python train.py --num_hidden_layers=12 --positions="rope" --rope_theta=10000.0 --qk_norm=false --attn_scale=0.177 --init="normal" --init_std_down=0.00444 --max_seq_len=1024
MLP neurons of a small language model. Each row is named by its layer, matrix (gate and up: input weights) and neuron, and shows model dimensions 96-191. Each number is 128 + 32 x the weight over its row's rms, rounded and kept within 0 to 255. Numbers have three digits each. A neuron's up and down rows have the sign that makes its largest values positive.
Before each neuron's rows, "fires on" lists the tokens most often at its 100 highest values on Wikipedia text that the model never trained on. A number after a token or word is its count.

fires on: "es" 70, "ts" 6, "ents" 4, "ights" 4
L2.gate130:120073137183154101098109140114088129131083150152055103153126108100104151066134158138132089170128125145155137153070132162110081209122204139073122101128116099111167120103124119135095102131124098144130139122089184120150152123066125154088138159140135096142133176165192134056079175082172073080
L2.up130:172132080159172108166108140140103091160130198190095119127144127137125148115172177149096081168188105104111115131102092131133128158142176122077103150155165146105168151124060175120130133116087098130092151131076133129161150126084088185085152108107075124197133139164162166082114188102135155153

fires on: "y" 20, "ans" 10, "ly" 8, " University" 8, "aly" 7, "ate" 7
L3.gate438:201141106107077163065140121108120103143140157172137140177130128100129102196161119122134120090140108164157126149110158205143064077131143176126132091153100078187199165125106104118138065183068071165104118105126121132154090168015082171145151110133180101146131091156166160092137103135147154141
L3.up438:138135076129102151107102103095135091157115200136136106135131149111135194158170149121098158113171110157132146160114113126142151105141123175165162133137101115189113104118126159127104130081110090167112150195131120177127160131075138116162212119168064108149138096132094054090128089048178207155

fires on: "an" 36, "ough" 13, "K" 12, "rom" 9, " (" 4
L3.gate433:118104163110152140149112170055167138155141090087145157145118137098146111077078107191090096138096128177142164114086131172117071187131154088164104153133109111172102124138162145133121130152104150190150117169115132120141125139173091183136152155109130160152072166149127140097101157133155150146
L3.up433:095159070126141137171111130135118115164077113111132058102127078129164146060102128151095146182136113133106061055117084133176102100121129144116117110138117145065169153105151155139129147089145089154110110167176109161107188119173160083113149136173083132087121173094161132104146129110174095145

fires on: "," 32, "." 27, " he" 10, " and" 9, ":" 7, " |" 6
L9.gate344:192173109102089127143152122046171119168093110127111148141163153119151141165147089100144141178144178139095073131069174074207131175085175134176102092100155092119124127115127108041156141112131159181084134169138154194136130143186119100102145113151144138127084132175128128065061133090106105074
L9.up344:145104170108130123139161110151098165106132098191147190123141099102168150172146145072154175174175132101166122117175125104153157082062136083133073137108090154166105130173133174136129166096110196093120071103071114174083173079097153104150149093143180153148098148103102118174087090136201100086

fires on: "r" 22, "g" 16, "b" 13, "p" 10, " |" 6, "pen" 5
L9.gate141:109093068144135121135093141088073121067068111136135187122121139150083125065155130163100178155175168139080116079140114162129115100090101133169133186151163116105145136164132130108164184186206088115120082103104084121159121164155159149153076162106058103146133141178103164157191114180108121130
L9.up141:145155109126115120122123075110130121150124158173145074133172154118100026140055110150073107096156110194124152154088129113120141184094158136110122112150153142140125139175114154117166084116154151154073116114096125087124141117115127152156084104076138156106067085183144118075073094185117144121

fires on: "ine" 25, "ro" 14, "ie" 10, "ool" 9, "re" 6, "i" 6
L3.gate406:144112126102082175136145129141126120070171117160133074155100154138141157186122086143137150128114083165124125128066146109123137133103120132112167081122109098058129099110092082093133133131116096166082132033147135115176122166104132120135116143165206161120125107184095110126073076108155110087
L3.up406:136132189100118169124118123218193171071128103187118089134144146155142106112095103123165126164147096087104167134152183087165093103173162100162138144120115097112195131148137062154140114134168080124144109161121177152131128145115126094120096128145158208113132090138183105152128151099158116127

fires on: "." 32, "it" 27, "y" 11, "op" 6
L9.gate195:172158116114110124118128105134111149189107110167115126085133176091129198149104120137140111122143141177105094095111119128167160175125152115140154185096178106092133115150156100113143124120120118139128148069192131131133140161087087113111163150124164145125096075128147168178105041153101108179
L9.up195:144150199090164153178098106104171154141080143157119083081113109143111094134097140112185132072094098109139114142130167142151133145119096088123184105178099108145169151091104142088164122144157121106139187094116178111139182141155107153095176116075084051136117115146132142120096172127187160098

fires on: "a" 16, "i" 14, "k" 9, "e" 7, "ic" 7, "ed" 6
L8.gate347:154149105075116127099125088112104118109122128090126100194202130147173156116196084179144154072123141146124085120112120109150126130076129140132100148090167134073153115137158133078117077060188109093133151160173068092116139101121136080102164192169151170122117111164098124132158069083108160122
L8.up347:173140136136085107153099115147110102118118148092140126122148140116064165110083152134146148129109119156111145069212111115091120095144128090117134197130116141120180104086082163116143134138186147116089128203140090140098066092089087121114151132183114139063092080150107163119169145093141062144

fires on: " S" 56, " played" 7, "ing" 6, "ur" 4
L8.gate23:091084106137125123160163136113137133177142156155148134179087187220146145075117099139160099109174220155106109129046102097162070106148133090082154131126141157153108105142103178153175123125111109131188157136136140050172176128068134146125122113142132126133107152151177115164179173067140148114
L8.up23:100136165125097142144094203130165089133145124115173113133125099132200104134131170175123088099118223180172076116138128130149082130087154099136124135152127092113130165120114094123151140148155082124123164147198180080143092146140100130094092119134110130119098092150129111174136129119090149103

fires on: " =" 18, "ated" 16, "ile" 11, "ra" 11, "q" 8
L2.gate310:139085123166096067079115111108169124159178073144118132177072139080097100104126091157109078170139121084159208131112113111100100123138142178118091103136153103151145121083140100126108164203121070116116120080076182166107085146071124127107117110112162111097221163112125154093155144044171092143
L2.up310:123056090150077059157204128123165124119129112120111166123107177132175125096111138129093116169124103132175143142155144099133135169198140155167123158154169094093132108068184142110128147144144070111107126103110154105102123122131139089132218072160194152154147095140098168123120157147106146143

fires on: "'" 17, "g" 14, "s" 13, "ing" 8, "t" 7, "ber" 6
L9.gate403:143085165111129113123070116167124155070146147113108178114194128172109142117118118199110095153161182180155087071125119098165099132155080137159109165140099156102119123095143106087175138127085119132085198134099077140156093158091144141082184100090138134086124110173098146169160118108144133125
L9.up403:074179126102085104166176096144097110065071123073102161096111120094118152138108138164119146078132130129118155104173129117097143141157145194155126165170104147121173068130143153088130124145089130111142133146131155128163102103128157143083157127108081150118120135149111117151150107103120082069

fires on: "it" 26, "ow" 11, "b" 8, "ubl" 8, "p" 7, "ass" 6
L5.gate168:157140104136157093111130100158161148112165093154114150163185101144152135099147092087093134151138114160100087154120122180109127185133144130117114153055110131102124079128129119114133136119144098155196124075124110102148165116100096131108131142070170152094126135121102149148091081086117094087
L5.up168:153097154163168138162179094138105129092198122182126198191147082127112072121130136097145131108111076136148118174124099176146136143136073075131145184119144180117108123114161143120128130064127092103148156111130086127113140086145103156115119095075166119103086142152067108128127127133098123138

fires on: "ic" 35, "ak" 23, "ric" 19, "a" 7, "us" 4
L2.gate174:152139119141027123107084132145148131134158128080112105160124150151154149082114180112152065162086179148148122118148102109162175105091084100167173149116072143107117071137123095095129146132177046111170092124120093169107096203103153094141135117112152176097107149147076103112168033080093119129
L2.up174:142142120122120134161116134105096084093098125045126156119150169117109134160078149171118080166144165163143095095116068135057164101086109098101085102084150113171163161179071126094168137106171105168104172174151100118141124151166150110045088105154071164090143103157156103137164178191161125148

fires on: "iv" 24, " (" 12, "oman" 8, "ant" 7, " Born" 7, "in" 7
L5.gate50:135124157118115157105084171073145121132140048117102130136152158150088201113184130098124164140139134118122112126122149174154143086176162152086115107117175104134110087154128151063116157187180094247150170149116155141140126136076131091162166131120177140071117146151190100100119148108102168047
L5.up50:102124154154090138117113140058129136126134047166123070129133111106171154134169152191095135148090082085165134142084154134191188056135159123117123119139153163154099143156148152126070106161145150150118149187138120096091099153111144064097145110108119135108087211118153121128173103109113148107

fires on: "," 65, "n" 14, " of" 10, "h" 4
L9.gate43:117097117176106097120115164100126120141117092157094154110111109174080140083107082070097198137142128145066110135078169159207108146105135085169105111088166097140151143073121105059094162162128079123216123116150109152074035168166078143161142133160109095085151088155193140101114119113106104140
L9.up43:076101131137116174111144091143075110156135179141130143133102134143069115066143107118105162121127220105119156077148155079087124126120123088136175135137145140108118055135101113136112149103128157177181152142109102145065058125110123059162150151166142123143145138153130113144087130114122100126

fires on: "ed" 22, "ot" 12, "es" 8, "ing" 7, "ly" 6, "y" 5
L5.gate344:165088126138122129139127130088192104164173175088124111141141132145136083093169148102092164101123123155162148166081197162174103183177167164150108105105180127105140108131061150099182079128114114185129122150135161145105132145107112123132179113097138161137057129143109138132153146083101169109
L5.up344:100230164114091155114142082100105182106192160158144104120168107138144108145099130129150126130108143109136066111184035074255084135170136152155193172143123120144121109090094156131124115098136090114102181088099143117122152109103118153125152086141097082127112109115157131128109066109136152142

fires on: "ed" 32, "es" 20, "ost" 9, "ts" 7, "ly" 6
L3.gate20:155195036133083163102141111129085105136140118113110130106107117144119139177130110231114093097092115179133099122144137151070129120119121151085173117131084091118103177127059090111146105194093146111103159130104224137132116182123118116108080146121126079157149126135159136126114129055160082097
L3.up20:205128083113072127124129122155129076060146132082121157141121109118133103078152147171182095128198092143138130103156126127162087138157107145098074110144103083124110130053091166124106083097058082156144182201162115138161139096115154146137122116114095145131094104135129163132103151156139078120

fires on: "h" 20, "°" 18, "e" 9, "im" 8, "in" 6, "ed" 6
L3.gate199:113100106083104163151109105119174068155115153111164105160122110173114170152179147114145169098139122148079120106115137063092113150145109102104159081120159136118157013144116121085125103124123129178130130167154093157082184093131138104092130098122136117121095102163127062133145100164048133104
L3.up199:108128105128144148113119133131110156124099075113123133158183134081145137103115081132122131128121161123103108067142144058155155032096112069144097145095137123118129114135119106158049132113165172094197094191150102191127116118091174150113132117153128148114124113058174111140142199115078109137

fires on: " Gr" 39, "in" 14, " El" 10, "e" 7, "l" 5, "ir" 4
L5.gate87:052144135167088174113154105135108118109124093111150150098120102101107211095075136153137121164112124127131120121115126040092133115164135134111155106113142159117102135087152154125029094117120165121128187107143058186081149130117179126122130138149130123105085125099157082133079089165128118170
L5.up87:105187162182118135175100149137113122082089081118122138111112135133086205104085151154115180171114161110149084102150124072076137086129148146112189121119130136116095105104141145136107166164215127137157209117122090144090149156156151135105123135198137081087126108147139068112094105145123157162

fires on: "b" 30, "ment" 7, "it" 6, "rol" 4, "g" 4
L8.gate152:166150141238159069183142086097098132147154140140099166143080145097125172134147125098119136100170164127173192153122163144129129139168167134085097132094137112105133061121134148116132100165119088150169188155134121131142164051075130134137165117136139146168198105128134118123133199113118097134
L8.up152:143102144166174094177136110159174142083182182184170141070152106081107124133104107103087090105064174136157089097108142154056103182146039149165163121131130117042125175145169139140141148074161120115103118119116066132103115143122113162109088121098129112090092175085100151137112174129131094124

fires on: " University" 45, " County" 11, " name" 9, " Germany" 8, "ina" 5
L2.gate111:097158145160113101073134122165154176121055095145107153123180158144130182088137096112089099135113140141103081090160135149145150145100125124118150146117173121159152110174182125146140081146154124164133131122093087141126123123141184158164190144166095092134115107135166158095102157169133085111
L2.up111:128172121139169150095175074201105159097065139175117130082129139138103147105156130147109100098113063083141126100163149174098162113103121111079123173147119153198188180171168155123107057153068137071091123142085089121103134118109214133106114111125142106156149106124079125129131102176146145175

fires on: "es" 39, "ue" 13, "ts" 12, "ists" 8, "ains" 4, "ents" 4
L2.gate138:129111094158162198120116131110129111153071096124092097155110172078146108120124094183169152156114123211155083108106120145096036143138127162116144159140085140119170157167087165113163106174082134117113165156092146142146121187121131109094125134064113096152147137101185092021123142099085066149
L2.up138:144134075069129101155085164113042122099085098151117161157141109103092118090127147169106095115154141125140099160104181108155101141099133176107151171156143162161130105109041159139117080125131103146086134169146172160153173150104143150089110151131135132138096237134164144137091220163107126145

fires on: " C" 25, "it" 13, "op" 10, "ur" 8, "ic" 7
L8.gate131:145129149101142134107112166152140152133154077129152088152080111144124143095132184123088115105051128101081074146122133143108130170062122159159173124191189100111113112132124121114155054119101133150107155127145069102114150153126059130132153084134183097128134145147135104087135114135097072139
L8.up131:079110145098098113116094116133167090157139102159133088101149142126116093137125101087152157152127081104090102151147124085124096155167116145146165121121090099083142102150067119190173093089146162156108126066143098069138188109182079176124105059155072099105099120149155128101138154185129141087

fires on: "." 52, "er" 23, "," 5, "or" 4, " C" 4
L5.gate383:119113148134134121141117153101110131096052107147146127128107117085138094103120146179162119121106176157090122159183135128113126170088082130131088127126149164139177026127105147142057164213136151134142124122171153114094138071149160101143103127137082093146143119102179130162119172126121082141
L5.up383:129095166037144162117083140136086145070098142167117147107102107090113121171110143173162089117201101156095129143111082132123131115188193090060084139183099104099140130129165182137161116122120180137053119156134094142152110160116099153150156105135092167177112076115097129138082071118122123143

fires on: " (" 67, " d" 30
L8.gate356:152107151144118107130121133178134077142096091061156149117069125174157093129113158175124133129079137122100125114098130120147127108107172107122123129090198121151124175145146159097144089193096126148150156146188124143085073172119155126185191159139095123125111121130158131136151124139157220135
L8.up356:119215119082153147159066180104121098120132174085121057091121154175137159110135152115137117112158044140115160086124070125096138118091139139052117148129111157117133138122102190112120148137153119075156131185154110114113176180083129141097187119169134107161160114115126156123104137068167116120

fires on: "it" 19, "re" 13, "f" 7, "b" 7, "ic" 7, "le" 5
L9.gate416:098164107123099146118096178111193143152124092179180124176116094124152117158108176137139142161125204061091146150121140116095124147098107124123112098173133065071175150163125151114147116148077093177114209139125157166115135063130092062101121060062133107127113173127125128132186142123123162094
L9.up416:119177099160161108120075077103149083069120139171121147153108152141137085127119147100153096136116125153170129166093153075129107143143078162161115122185077161088158127103127159120131085071141036127161114056136124066146160140140145157086114138153100130153201136084077189116216135131167183081

fires on: "," 73, " in" 24
L9.gate409:133111107150174113119068163131161086151101122121092128121176186185110156126127122112103155107153224127103056138142166117131108165098112134146167103058192133096179127078091099026173104170091133150145137114131182140116100184139119127169144112143140138152133105158138116113113152121100116114
L9.up409:112123096073130136116116108201140165116156106082112156076101179121187139114077160164113165148161157165171151139190173107143201085155144134098149160039146121142159069110124111129099101116101139107218077056129111154106078116124095092160066143082124093142158148079146135179065110033131073135